Weights of a small transformer language model: vocabulary 32000, 72.5M parameters.
MLP neurons of a small language model. Each row is named by its layer, matrix (gate and up: input weights) and neuron, and shows model dimensions 0-95. Each number is 128 + 24 x the weight over its row's rms, rounded and kept within 0 to 255. A neuron's up and down rows have the sign that makes its largest values positive.
After each neuron's rows, "fires on" lists the tokens most often at its 100 highest values on Wikipedia text that the model never trained on. A number after a token or word is its count.

L2.gate1804 [145 134 145 146 128 113 124  94 145 151 117 114 118 100 140 127 147 142 111 118 123 138 129 172 138 136 158 160  84 127  96 134 138 133 126 173 158 102 165 140 109 121 146 164 118  59 116 116 120  84 106 110 104 115 122 134 127 153 177 115 131 184 119 129 123 150 103 179 182 147 113 167 119 129 151 150 136 152 141  62 123 106 114 114  73  91 125 126 169 117 140 105 109 108 147 157]
L2.up1804 [102 128 154 138  82 103 113 133 113 134 130 104 119 149 129 128 106 127 108  90 119 142 115 136 146 105 115 128 117 169  96 139 124 143 120 119 132 155 105 120 146  97  82 119 132 127 101 151 102 130  93 104  88 149 146 119 143  97 139 138 116 134 104 126  91 156 176 131 109 145 125 135  95 119 161 125 122 145 132 172 108 144 161 122 124 146 120 139 133 148 153 107  73 114 165 143]
fires on: "," 43, "." 13, " Awards" 11, " |" 6, " into" 4

L6.gate306 [128 100 132 139 126 111 142 116 110 104 106 119 131 124 119 112 103 148 149 163 120  63 130 122 120 126 135  90 140 132 129 121 124  78 116 151 160 127 155 113 161 115 122 132 132 137 129  88  89  94 136 126 145 130 118 128 127 110 141  39 115 129 106 147 154 123 153 131 119 121 149 118 173  81 143 148 116 145 114 115 140 118 114 134 154 122 141  97  84 170 163 123 130  94 153 129]
L6.up306 [ 85  82 144 133 136  95  89 160  64 133 150 130 149 140 160 117 130 150 121 143 115 141 145 144 137 133 122 107 139 139 101 154 113 145 167 115 142 107 141 172 153 160 113  50 125 110 138 137 147 111 131 130 140 110 102 110 142 133 124 100 121 173 156 148  63 160 121 132 134 163 122 113 172 105 144 121  96 174 155 105 137 131 187 155 111  86 150  93 108 142 129 128 159 120 144 127]
fires on: "===" 31, "==" 20, " ===" 11, " ==" 9, "," 5, "." 4

L6.gate319 [139 144 124  88  99 124 130 154 123 118 115 129  65 141 153 102 105 155 109 139 161 122  96  65 151 121 136  77 145 127 142 114 111  97 101 146 138 143 129 112 101 123 121 104 122 169 152 147 119 122 134 119 147 119 126 135 104 107 145  90 119 119 151 135 192 117 115 138 177  73 118 141 153 119 143 156 113 133 123 126  91 145  93 113 140 112 123 149 129 187  97 107 171  96 125 132]
L6.up319 [131 122 155  87 140  91 177 119 194 131 122  76 110 127 143 123 129 158 148  94 110 151 168 109 127 134  97 127  97 162 123 101 132 117 122 132 114 156 145 116 136 100 119 133 108 147 144 112 127 132 159 129 111 123 114 112 116 132 137 147 136 134 130 135 136 137 113 125 134  99 109 129 106  93 126 129 131 139 165 108 104 128 131 102 155 137 185 129 146 144 151 103 160  90 168 125]
fires on: "'" 42, "-" 27, ")" 7, "’" 5, "s" 4

L2.gate1398 [161 134 108 155 185 118 131 109 175  98 144 100 143 147 122 167 133 113 125 141 164 138  94  84 130 118 194 111 118 148 150 110 178 117 121 106 146 147 186  93 103 153 145 124 167  91 135 114 113 105 151 142 135 162 141 118 147 123 114 153 117 118 132 102 103 157 130  74  81 126 120 109 109  71 127 100 137 179 134 123 144  92 108 154 121 121  90 132 123 177  98 134  87 164 144  99]
L2.up1398 [114 150 134 117 141 149 120  99 123 115 107 188 107 120 130 125 154 146 159 124 181  90 141 123 175 139 177 155 164 135  96 127 139 198 164 115 146 122 185 108  78 106 115 136 135 121 122 134  85  92  88 155 117 162 119 115 174 157 125 146 103 125  92 171 144 140  89 151 164 104 119 161 103 122 133 142 140 119 127 135 110 115 114  92 155 143 139 111 110 122 141  70 133 141 135 103]
fires on: "," 87, " –" 6

L2.gate1375 [134 145  98 123  65  93 149 152 102 122 150 118 121 204  96 124 119 111  97 149 125  86 126 150 122 138 135 117 130 127 120 134 116 151 141 114  99 125 107 159 152 125 136 106 128 124 130 117 138 125 134 142 133 164 182 130  91  94 113 172 139 133 127 137 160 168 146 104 122 110 105 147 117 132 148 173 138 119  98 121 128 154 129 119 144 136 153 165 107 177 119 108 120 119 108 171]
L2.up1375 [156 148  91 123 124  61 130 123  98  81 115 131  90 120 149 131 134 129 134 124 128 153 157 107 111  88 111 121 111  81  85 117 106 172 103 152 116 124  82 160 143 141 125 126 138 176 120 141 140 121 134 148 149  99 146 163  70 132 143  92 160 105 133 140 147 136  60  86  85  93 111  91 140 138 101 129 112 109 184  86 138 104 132 127 137 134 104 119 132 183 116 179 160 116 126 104]
fires on: "'" 72, "ther" 6, " tries" 4, "s" 4

L2.gate871 [139 101 105 120 141 147 139 148 177  87 102 146 142 148 132 103 108 139 106 162 169 158 130  82 128 138 153 116 126  81 120 153 101 139 152 133 112 148 111 146 103 110 117  87 120 117 108  93  90 138 147 151  88 138 179 147 119 161  98 144 182  90  90 122 133 102 139  62  79 144  99 106 146  84 179 110 115 128 120  92 148 146 123 155 118 146 102 127  96 140 153 127 112 109 100 138]
L2.up871 [109 126 164 101 129 144 125 165  91 146 145 160 138 173 148 156  86 136 125 161 133 105 132 133 121 144 158 117 107 141 188  93 134 122  96 102 108 123 129 121 101 105  91 115 172 137 105  57 153 148  94 171 146 122 114 155 145  96  72  78  68 148 125 132 147 126 133 139 144 135 159 141 112 125 177 130 141 115 139  34 132 136 144 160 142 141 124 140 136 125 126 165 122 138  92 138]
fires on: " |" 72, "|" 8, " " 8, ":" 5

L2.gate816 [108 167 113 128 104  78 125  93 159 148 123 140  95 104  91 135 134 160 151 122 137 125 136  90  90 136 133 167 154 103 135  92 119 114 118 118 102 137 142 125 149 126  93 138 122  93 148 129 100 102 195 101 123 103 161 147 158 144 124 153 102 131 125 149 142 109 121 134 147 160 157 144 112 128  86 125 154 156 154 131 145 127 139 142 150 139 116 140 115 137 150 147 150 115 110 153]
L2.up816 [134 143 113 135 111 126 139 117 139 150 113 123  98 168 108 103 102 139 145 117 182 107 110 140 154 157 115 143 116 179 196 115 113 127 104 152 156  93 111 102 169 115 105 108 148 145  83  90 134 177 112 106 139 169 116 113 146 139 102 131 137  76 127 117 124 110 147  98 143  99 107 109 122 144 106 130 134 117 104 169 133 144 149 141 156 116 100 104 155 123 126 159 114 139 113 138]
fires on: ":" 25, "s" 19, " by" 11, " of" 7, "ke" 4, "ed" 4

L6.gate891 [121 107 137 147 106 149 130 138  81 193 107 161 138 132 131 142 123 142 123 146 143 119 125 109 108  73 132 127 118  86 114 102 176  78 113 147  98 155 101 119 167 168 117 109 104 114 150 141 121 126  91 130 116 165 139 105 136 118 107 106 105 116 113  94 144 141 119 113 111 118  78 119 135 136 157 106 149 128 153 177 101 147 126 152 159 120 102 148 148 137 168 126 122 103 166 134]
L6.up891 [125 114 132 141 121 133  84 116 146 169 134 148 164 140 102 134 183 133  98 170 115 101 100 112 124 114 126 128 137 147 101 133  90 131  74 118 114 176 145 128 108 121 119 139 125 120  86 141  89 148 121 108 103 132 121 123 124 132 146 131 159 125 150 151 112 179  95 114 124  99 102  99 165 152 129 124 121  89 180 103 120 123 146  96 141 132  96 145 131 119 160 134  99 103 111  91]
fires on: " under" 23, " by" 18, " of" 9, " during" 7, " President" 5, "-" 5

L2.gate1034 [147 105 124 124 163 113 134 164 179 129  91 130 135 163  71 150 145 123 100 128 106 106 111  77 137 130 131 159 169  82 118 133 137 127  98 122 158 139 143  98 163  79 141 113 119 146 124 115 111 104 156 180  82 110  96 122 153 121  92 147 118 112 112 102 134 138 108 188 117 120 147  95 108 132 133 118 124 119  94 129 128 116  82 113  61 101 115 150 137 135 129 107 141 127  98 118]
L2.up1034 [133  91 125 152 112 137 150 175  97 159 100  84 142 130 117 155 118 141 100 119 154 143 131 113 109 137 136 103 177 137 146 105 145  85 126 119 166 121 113 157 151 141  61 149 107 159 139 115 116 111  82 154 103 182 143 106 134 100 135 171 111  87 108 128 125 116 103 110 104 123 133 136 126 154 146 167 113 153 137 114 134 114 153 119 121 171 149 175 121 137  95 166 124 156 147 100]
fires on: " to" 43, ":" 17, "s" 8, ")" 5, " |" 4

L2.gate940 [113 128 123 124 102 127 116 131 175  85 118 104 111 115  92 123 130 146  91 114 131  68 132 105 127 112  47 155  92 119 165 123  95 128  79 146 167 143 123 125 143  86 149 142 159 152  88 141 151 121 132 139 111 128  91 105 102 143 121 166 136 115 170 157  91 110 124 146 124  89 132  94 127 161 142 137 141 130 143 131 162 182 123 121 173 122 111 118  91 101  96 108 119 118 129 192]
L2.up940 [154 128 145 207 113 121 103 149 133 124 138  98 167  44 132 152 119 108 106 121 117  99 107 149 112  89  92 117 110 144 138 118  94 169 115 127 120 118  96 130  90  71 137 163 104 125 118 139 160 141  92 150 126 123 155 130 143 140  84 186 105 141 119 162 135 120 159 149 125 129 142 180 109 135 114 139  95 104  92 164 167  96 164 130 169 132  94 170 105 112  85 147 159 123 140 155]
fires on: " of" 34, " /" 14, " Challenge" 5, " de" 4, " |" 4, "." 4

L7.gate1436 [ 72 125 116 131 145  98 135 124 127 146 107 121 125 114 130 136 117 153 122 116 139 115 152 113 116 163 138 108 152 153 134 108 135  96 102 148 169 124 122 124 149 139 142 144 156 137 117 132 135 103  79 106 128  70 108 141 150 130 106 132 148 101  86 178 143 138 129 118 153 116  99 150  71 114 206 171 154 118 111  81 130  91 143 152 137 113 132  87 113 170 149 107  87 130 114  97]
L7.up1436 [116 133 169 153  90 115 151 149 123 158 127 133 127 152 163 106 124  86 127 112 130 134 118 140 120 127 140 171 120 126  68 163 120 133 161 106 108 117 115 105 125 129 166 108 122  96 103 130 100 131 142 125  84 109 129  95 145 146 132 125 130 139  72 148 155 158 165 157 118 142 125 157  95 109 140 144 106 165 104 139 155  95 167 150 100 123 164  92 111  98  95 113  84 118 134 112]
fires on: "," 54, " 4," 6

L7.gate274 [116 161  76  88 145  96 126 113 140 137 127 188 159 121 103 167 173 121 151 153  90 102 153  54 148 106  91 124 133 104 122 100 154 141 114  84 176 139 143 108 113 134 143  99 128 147 142 124 147 142 147 102 117 166 102 133 106  96  97 104 133 108  93 136 142 111 122 165  96 134 106 144 140  93 119 111 115 124 132 113 131 118 123 124 120 100  89 171 122 152  78 167 134 139 117  93]
L7.up274 [166 145  91 154 122 129  84 141 136 123 103 177 157 115  95 104 151  91 113 123 131 131 149 111 129 178 121  78 126 116  88 109 142 140 137 136 144  71 158 102 132 150 141 145 156 143 122 138 127 124 114 122  98 140 113 150 111 129 133 149 146 160 158 137 145 106 146 141 138 109 103 162 115 118 107 155 110 163 167 137 117 127 125 162 116 117 128  88 159  71  69 129 123 116 127 138]
fires on: " |" 31, " =" 12, " 2" 7, "S" 4

L2.gate1172 [124 101 115 116  98 121 123 128 135  98 109 136 113 169 135 125 133 169 183 118 103 141 105 107 167  98 117 131 114 120 144  93 181 112 104  89 120 143  88 113 111 107 170 154 126 126  97  88 148 102 122 157 114  90 163 127 159 153 165 125 146 118  92 126  82 100 162 138 136 154 143 138 114 119 152 151 106 119 101 128 126 138 138 100 101 113 119 115 137  83 161 135  98 136 143  77]
L2.up1172 [172 148 137  87 155 118 135 122 160 157 177 124 170 100 122  87 166 115 103 136 119 100  99 145 134 133 134 115  99  86 122 140 165 103 138 125  79 121 127 140 141 127 163 111 168 154 118 129 129 104 134 135 119 117 104 127 103 205 154 136 110 127 110 179 134 158 107 116 106 101 142 125 158 128 137 102 156 148 163 100 141 122 105 158 153 123 110 144 102  90 104 150 141 137 157 120]
fires on: "st" 28, " |" 27, "out" 7, "r" 7, "er" 6

L7.gate1317 [ 78 127 123 131 111 135  90 150 115 130 137 155 139 121 138 130  74 180 171 145 136 129 118 194 128 126  95 135 117 114 125  89 136 109 135 135 111 130 141 151 150 133 122 170 102 158 116 160  96  74 136 108 150  31 127 117 145 104 137 141 101 125 127 120 132 145  92 158 134 138 127 135 100 127 126 104  86  92 106 116 141 128 150 155 150 123 112 112 120 122 119  96 148 127 155 120]
L7.up1317 [110 115 111 135 143  98 103 142 124 141 118 118 146  97 123 137 121 104 136 140 113 136 123 136 116 125 108 132 163 112 115 131 155  88 135 100 142 121 100  79 128 163 115 180  74 154  85 114 127  97 117  98 139 103  68 128 168 153 120 157  68 113  98 126 155 130 135 154 143  92 162  99  74 120 159 138 164 118 104 151 131 146 146 135 156 134 138 112 122 134 123 118 131 102 139 106]
fires on: "," 65, ")," 6, "\"," 5, ";" 5, ")" 5

L2.gate1819 [139 183  86 159 110 125 138 116 109  97 151  81 177 155 118 115 126 126 112 136 171 142 136 129 148 125 116 102 141 132  99 129 145 115 131 132 126 136 165  99 135 127 169  99 159 152 141  96 138 148 131 127 118 149 160 149 129 187 143 169 166 139 152 156 104 109 105  79 122 173  82 146 175 143 181 109 136 132  95 142 135 160 126 142 123 167 124 123 103 125 111 167  79 151 140 142]
L2.up1819 [171 137 118 144  92 122 135 156 169 133 117 129 103  99 145 110 128 108 141 175 124  99 139 138 101 154 102 162 138 145 129 155 141 134 106 155 121 116 142 128 138 139  97 152 147 111 157 147 116 117  90 132 111 128 112 113 138 137  86 124 150 105 122 118 157  99 115 160 152 107 144 174  85 109 130 111 138 110 148 126 107 155 174 132 135 102  83 139 134  75 148 150 123 102 125 137]
fires on: " |" 87, " " 10

L2.gate1493 [163 150 131 124 149 113 115  98 132 135 150 150 139 152  96 163 112 150 160 157 155 130 104 110 144 140 132 134 130 106  99 118 122 156 109 119 161 114 123 104 125 142 106 115 178 124 142  93 150 126 115 147 132 171 113 116 116 123  93 100  94 114 133 117  67 132 108 104 106 137 107 115  90 112 140 131 108 164  97 130 140 130 137 124 117 118 108 118 134 158  97 121 124 115 127 131]
L2.up1493 [151  82 129 153 138 178  83 148 129 150 131 141 107 153 113 108 145 102 113  90 159 116 129  96 124 143 148 116 139 160 122 126 134 144 117 134 107 137 116 125 120 146  95 159 105 153 133 142  98 105  97 148 135 133 113 154 125 101 132 183 141 123 118 119 160 123 179  93  98 151 130 102 116 127  68 153 139 164 124 166 139 110 129 138 142 127 114 142 161 172 124 139  85 146 141 100]
fires on: "," 71, "ther" 6, " |" 4

L2.gate858 [124 154 144 116 124 118 154 112 136 173 101 149 153 101 119 137  91 134 118 193 108 105 131 100 131 143 120 110  98 100 143 130 115 135 124 142 161 114 135 142  93  96 151 131  92 101 105 111 131 125 148 108 129 166 113 150 119 159 174 200 127  80  93 107 109 115 107 161 150 123 123 138 152 106 134 124 149 148 139 150  94 145 118 151 105 105 148 129 118  70 102 161 169 124 114 120]
L2.up858 [136 116 109 154 121 124 142 114 133 141 125 122 149 123 157 139  76  86 145 131 145 155  94 159 116 124 186 144 127 134 140 128 148 100 165 144 118 176 141 144  99  88 117 158  83 141 124 113 134 143 133 116 112 141 154 149 120 155 114 148 118 113 111 103 158 132 120 113 107 133 108 124 131 116 130 175 156 149 129 134 135 145 119 180 150 118 138  90 125 141 119  81 137 154 136 122]
fires on: " /" 83, " as" 8

L2.gate1387 [121  94 143 144 116 117 124 123 104 101 123 120 133 143 140 154 153 152 149 152 143 150 132  90 127  79 160  81 120 136 126 156 139 108 152 155 117 110 108 117 133 136 122 128  69 128 153 115  96 103  88 155 108  69  90 139 155 171 100 134 155 125  99 138 146 116 144 122 103 112 131 131 138 133 144 114 144 171  98 155 153 117  88 142 109 136 155 147 120 135 170  94  92 123 114  67]
L2.up1387 [116 106 160  92  84 147 135 122 134 133 120 112  97 130 172  83 124 146 135 103 131 168 145 138 129 130 147 120 128 130 132 165 113 149 150 162 119  98  87 127 142 108 104  98  96 150 115 127 123 146 101 137 107  84 119 129 140 167 138 113 137 122 131 140 156 105 127 155 146 145 103  99 134 151 135 129 134  82 101 144 145 141 141 105 115 149 123 125 129  67 130 107 148 133 116  79]
fires on: "," 75, " they" 5, " he" 5

L6.gate1836 [135 157 128 125 166 138 153  93 101 122 120  92  97 111 107 131  99 150 104 139  88  94 142  96  96 134 126 176 164 138 150 101 141 147 180 141 152 130 144 119 140 102 153 133  81 124 141 151 153 107 110 105 133 111 153 135  86 105 147 155 162 148 109 123 158 164  88 130  89  91 124 148  93 113 132 130 165 124 110 140 149  96 136 113 115 140 167 116 137  96 108 144 140 110 129 154]
L6.up1836 [106 109 144  99 152 143  90 110 116 109 100 128  64  98 136 166 120  85 110 137 123 136 193  95 113 129 144 142 106 121 129  91  87 102 118  95 102  79 133 193 137 110 121 146 140 139 131 150 102 104  92 150 135 127  90 148  89  98 114 141 128 138 148 132 156 137 101 128 106 123 113 102 135 155 103  92  93 144 164 123 128 128 146  88 108 137  95 143 130  97 109  91 119 142  99 147]
fires on: "s" 57

L2.gate815 [ 78 168 150 105 116 120 124 109 144  73 124 129 156 192  81 130 140 198 125 172 194 147 122 114 131  97 132 120 144 134 141 145 138 151 178 111 108 111 123  95 120 107 152 168 128  99 147 113 106 118 108 153 146 109 121 110 125 181 109 131 113 129 102 129 130 144 140 109 121 110 127  85 126 112 106 148 129 134 144 103 143 109 162 115  97 114 129  97 132 126 157 150 147 124 121 168]
L2.up815 [107 150  81 143 114 120  78 139  92 172 150 145 135 179  58 123  80 141 173 129 160 153 137  99 120 130  85 164 115 126 149 132 149 126 105 112 119 148 127 136 157  96 104 140 157 166 166 121  92  87 117 104 155 110 113 116 136 180 115 156 144  96 126 120 141 114 162 126 132 154  93 111 109 173 103 104 158 114 159 137 126 145 133 126 103 159 147 127 113 134 114 136 119 152 106 155]
fires on: " by" 24, "-" 15, ":" 12, " or" 8, "/" 7, "d" 6

L6.gate739 [159 176  92  93 144 131 130 123 113 104 121 136  98 128 101 144 159 165 138 108  96 139 107  88 160 135 156  87 136 153 148  95 144 105 109 145 105 134 121 119 106 131 101 161 110 115 147 120 110 124 182 101 164 170 139  79 124 184 154 166 136 133 130 130 124 153 169  99 129 118 129 155 126 116 126 125 137 154 144  74 112 121  47 157 145  89 136 126 110 165 141 107 104 133 142 113]
L6.up739 [153 131 142 127 112 105 130  88 133 110 146 126 128 147 111 167 122 143 155 151 125 167 155 158  67 128 100  95  80 104 140 122 156 144 145 120  96 128 116  86  98 118 163 125  76 180 145 167 120 184 120 111 102  95 150 123 151 135 161 119 120 162 132 160 129 145  92 107 183 128 121 123 107 114 120 136 106 101 138 165 122  80 115 139 106 119 142 141  97 109 130 122 158 135 176 127]
fires on: " well" 24, "s" 16, " example" 7, ")" 5

L7.gate1343 [109 122 152 163 112 147 130 118 110 124 141 106 103 114 138  98 125 100  81 124 137 108 148 137 114 115 156 165 118 142 144 146 195 121 132 144 110 139 123 129 105 116 151 113 161 107 140 130 128  80 132 144  89 134 120  74 131 147 135 117 116 109 156 114 116 137 107 116 101 166 123  96 124 156 145 128 122 108 131 157  90  83 138 122 131  94 136 121  88 150 153 103 115 116 167 115]
L7.up1343 [142 121 125 135 100 161 111 147 114 164 113  97 102 125 105 150 148 130 139 170 158 137 109 154 149 132 156  99 130 155  70 103 146 131 131 134 148 178 149 113 168 138  55 122  76 116  90 115 171 125 159 150 130 140 148 134 121 127 102 156 109 126 112 151 140 169 141  96 118 134 122 110 151 111 113 148 127 141 147 127 166 129 131  92 128 161 132 127 129  84 119 126 124 132 128 138]
fires on: "'" 60, " of" 6, "," 5

L7.gate258 [106 121 122 118 123 110 110 124 154 133 129 149  72  94 140 114 167 152 156 112 135 166 121 157 140  65 148  81 155 120 140  98 145 127 164 120 139 168 128 133 128 145 150 146 148 112 139 137 138 150 131 130 156 149 148 138 160 104 163 123 155 125 151 133 168 165 170 133 122 132 141 146 155 109 141  94 115 105  93 124 143 173 134 163 184 145 143 118 124  81 142 118  77  97 127 151]
L7.up258 [150 139 111 116 150 134 156 117 125 131 137 111 128 164 148 134 101 129 177 142 141  95  89 131 121 128 113 100 164 119 124  84 140 109 142 135 132 114 117 119  83 103 128 137 160 149 125 122 132 132 128  98 113 110 144 129 121 131 130 125 103 121 153 120 150 116 164 122 105 145 136  59  96 113 127 129 152 100 154 101 175 154 140 167 118  97 102 145  90 121 136 159 123 125 154 163]
fires on: " |" 59, "---|---|---|---|" 39

L7.gate1561 [ 88 148 125 105 140  83 105 138 147 130 143 133 113  97 162 104 135 142  98  95 172 139 137  73 119 133 115 144 164 135 122 124 115 102  81 157 120 176 141 125 147 106 134  82 123 109 117 119 148 102 132 115 135 131 134 127 108 132 105 155 102 122 136  89 144 144 114 142 141 131 123 101 108 129 125 160 113 123 172 128 134 146 130 159 156  77 131 137 144 129  59 105  78 154 144  91]
L7.up1561 [149 145 113 165 156 142 127 150 114 149 127 103 160  90 116 112  81 114 121 135 102 187 127 125 110 116 111 117 153 127 181 126  96 136 127 138 119  81 101 120  99 141 108 145 110 136 100 136 107 117 115 112 132 152 196 129 127 108 130 102 116 142 149 117 103  59 119  84  92 131 164 133 107 106 102 115 140 120 100  94 140 117 137 109 115  99 126 170 103 133 135  92 140 135  84 180]
fires on: " |" 52, " (" 9, "|" 6

L6.gate1553 [152 122 131 114 149 118 129 153 195 109 108 132 136 149 161 129 122 114 117 121 123 140 146 128 131 148 129 167 115 121  91 145  98  91  87 142 159 104 113  92 122  93  80 138 127 145 133 135 140  95 137 140 114 117 109 164 117 129 110 105  76 133 136 144 127 121 151  79 115 135 137 207 125 123 143 146 143 135 118 146 150  84 105 131 146 132 176 167 144 130 133 118 151 144 171 167]
L6.up1553 [123 133 144 100 148 119 146 153 105 153 116 137 105  95 129 125 137 144 119 123 134 117 131 135 111 154 102 109  81 129 141 111 109 121 164 101 128 132  82  96 128  68 113  97 127 131  96 162 139 131  98  96 104 130  96 100 150 103 150  93 120 156 125 129  95 122 142 160 104 139 108  80 127 149 103 169 156 122  96 128 148 116 101 116 133 126 161 137 125 102 149  99 128 105 118 152]
fires on: "." 51, "|" 8, " November" 4, " June" 4

L6.gate622 [ 82 130 133 142 124 164 138 117 121 182  99 130  94 147 127  90 155 145 146 152 156 141 140 142 137 151 145 137 112 125 125 118 136 127 158 140 115 111 110 149 104 112 180 134 151 144 178 153 130 133 129  89 127 133 107 153 136  99 157 123 129 162 134 151 130 156 128 120 145 133 116 174 121 152 125 121 153  73 123  92 131 112 121 122 104 140 154 145 167 109 143 176 162 114 155 134]
L6.up622 [152 144 110 127 124 110 116 142 105 134  72 134 163  94 109 107 146 109  97 117 131 121 113 118 120 136 144 160  79  77 101 158 120  85  82 134 116 128 161 101 113 129 122 145  82 112 161 108 123 171 110 150 103 119 105 132 135 134 143 154 167 124 123  76 148 138 141 147 122 118  82 135 105 107 119  95 125 184 141 127 101 148 153 111 106 118 125 125 118  98 116 133 136 150 113 131]
fires on: ":" 20, "===" 15, " as" 8, "==" 7, "," 6

L2.gate233 [ 97 126 156 129 104 112 112 103  98 168 135  98  63 175 146 159 138 139 129 169 128 114 163 129 138 134  87  95  96 122 124 120 174 120 132 142 176 112 154 164 151 101 137 120 122 136 120 120 119 132 165  55 170 141 140 122 159 150  80 137 143 135 126 137 100 152 118 139 135 135 163 141 108 129 139  98 126 117 134 147 100 104 147 126 117 128 101 161 137 111 128 126  93 142  90 141]
L2.up233 [128 132 114 124 140  98 108 124 115 148 136 110 139 116 102 102  83 103 126 154 108 134 168 108 130 151 124 145 142 125 126 155 156 170 137 104 145 107 141 136 126 131 123 128 151 141 137  97 107 146 135 118 165  95 152 153 132 129  75 152  72 129 109 158 149 103  99 141  82 139 133 124 110 155 127 145 123 116 132 147 149 110  95  87 108 135 128 139 153  69 118 140 121 152 133 115]
fires on: " other" 37, " Other" 13, " major" 12, " others" 7, "Notable" 5, " ±%" 5

L6.gate20 [137 156 151 107 147 106 143 151 146 127  68 145 158 145 155  90 107 153 126 141  83 160 160 131 123 103 143  92 115 129 115  94  92 136  90 152 144 110 125 140 171 118 105 120 124 166  77 111 136 123 131  94 117 131 103 117 163 135 122 106 150 148  78 152 131 118 125 126 134  91 144 129 126 126 125 133 115  93 149 137 119 137 149 140 131 103 112 138  95  83  94 108 159 140 165 152]
L6.up20 [122 103 122 125 113 115 140 129 147 134 118  88  89 126 158 136 153 103  94 121 102 141  89 154 185 151 145 139 117 111 103 135 127 148 177 125 106  97 143 110 146  98 117 125 160 129 152  76 124 144 134 136 119  91 122 125 161 157 141 186 155 165  83 146 122 132 128 166 154  92 155 112 137 134 148  94 128 149  68 121 129 109 112 114 123 132 147 126 109 125 129  93 102 150 113 143]
fires on: " (" 20, "," 17, " =" 10, " for" 6

L6.gate1039 [123 148 119 151 140  87  99 128 117 123 126 112 115 150 155 146  87 137 107 102 133 153 140 115 112 115 106 153  80 124 156 126 116 103  97 152 117 131 129 133 142 171 141 140  95 139 113 168 106 140 129  58 137 124 136 163 147 157  89 114 135  96 149 141 167 124 165 111 121 124 102 144 113 164 145 122 117 108 169 145  90 103 153 139 123  99 111 122 125 105 132 119 119 121 136 121]
L6.up1039 [150 105 140 115 118 120 131 165 166 137 102 115 136 164 122 146 105 126 155 132 131 162 147 147 121 141 157 124 168 173 109 131 103 117 128 132 138 115 127  81 106 117 134 141 126 163 165  93 136 129 134 102 153 144 143 122 112 100 148 143 154 126 154 157 159 131 175 175 148 157 139  84 103 107 128 115 155 169 127 111 129 119  95 115 176 125 184 167 118 139 144 106 108 158 153 137]
fires on: " he" 27, " has" 15, " also" 9, " He" 9, "He" 4, " she" 4

L2.gate649 [123 141 157 153 126 150 133 160 134 123 133 136 139  99 115 165 142 123 132 169 131 117 164 145 149 135 141 125 145 136 119 133 152 144 131 154 129 142 134 104 124 103 111 145 160 136 138 144 109 136 154 110 184  91 115 128  92 116 166 104 164 150  94 133 132 162 105 103 140 117 176 108 127 113 149  95 107 117 180  99 109 149 133 144 124 140 133 134 132 163 102 106 105 149 124 117]
L2.up649 [131 164 123 159 155 150 164 151 109 120 106  99 118 148 161 124  84 127 130  96 120 152 175 117 115 138 105 134 123 162  89 120 121 138 117 109 139 166 146 157 126 114 128 162 123 129  79 108 136  97 157  95 155 143 122 142 129 140 145 120  73 126  90 140 108 102 147 124 142 123 104 121 108 115 161 151  90  98 123 134 129 137 132 186 126 106 159 115 157 106  92 116 125 107 116  83]
fires on: "ing" 19, "um" 17, "uk" 11, "ung" 9, "ta" 6, "in" 5

L2.gate191 [136 126 171 165 166 129 146 121 146 131 139 127 149  85  82  90 110 147 131 130 127 174  98 111 137 132 129 134 124 158 132 136 174 166 146 128 150 123 111 123 136  51 133 131 102 138 115 125 131 120 122 115 116  78 168 126 118 147 141 128 102  57 112 150 130 144 116 148  74 106 126 107 124 183 133 124 139 128 152 142 137 167  82 144 113 144 161 120 138  94 161 165 120  86 132 142]
L2.up191 [130 119 126 124 141 118 121 109 133 187 123 101 165  83 149 143 124 137  95 153 116 112 121 123 139 159 107 116  84 114 133 123  94 147 154 137  97 146 109 109 106 120 119 102 103 102 132 145 151 110 108 104 181 165 118 137 142 154 162 165 120 109 134  85 122 115 114 152 128 131 105 125 154 114 126 135 108 157 105 151 138 120 155 152 142 158  81 135 138 143 142 121 134 183 120 112]
fires on: " took" 33, " take" 12, " taking" 8, " as" 7, "d" 6

L7.gate17 [ 50 107  84 121 142 163 127 132 155 103  83 129 140 137 119 133 163 134 157 103 135 141 166 130 124  92  46 172 114 131 101  91 121 111 172 130 141 139  92 112 142 156 177 113 144 160 139 167 138 125 172 117 122  84 138 143 129 128 154 175 143  96 133 134 146 147 123 128 130 130 125 139 142 115 146  99  91  93 109 110 136 103 118 130  99 145 109 124 137 117 127 112 117 109 181 131]
L7.up17 [ 87 135 113 100 119 113 101 194 152 163 116 128 170  97 175 170 131 140  83 141 129 149 108 111 119 126 113 122 115 118 125 140 104  94 132  96 132 123 172 114 138 114 169 168 114 106 140 150 115 122 113 145 139 146  99 120 120 145 106 156 147  94 114 113 137 169 163  74 102 127 133 104 114 102 192 137 138 148 128 100 133 124 129 126  99 122  95 136 153 142 120 124  76 147 134 145]
fires on: "," 67, ")," 6, ";" 5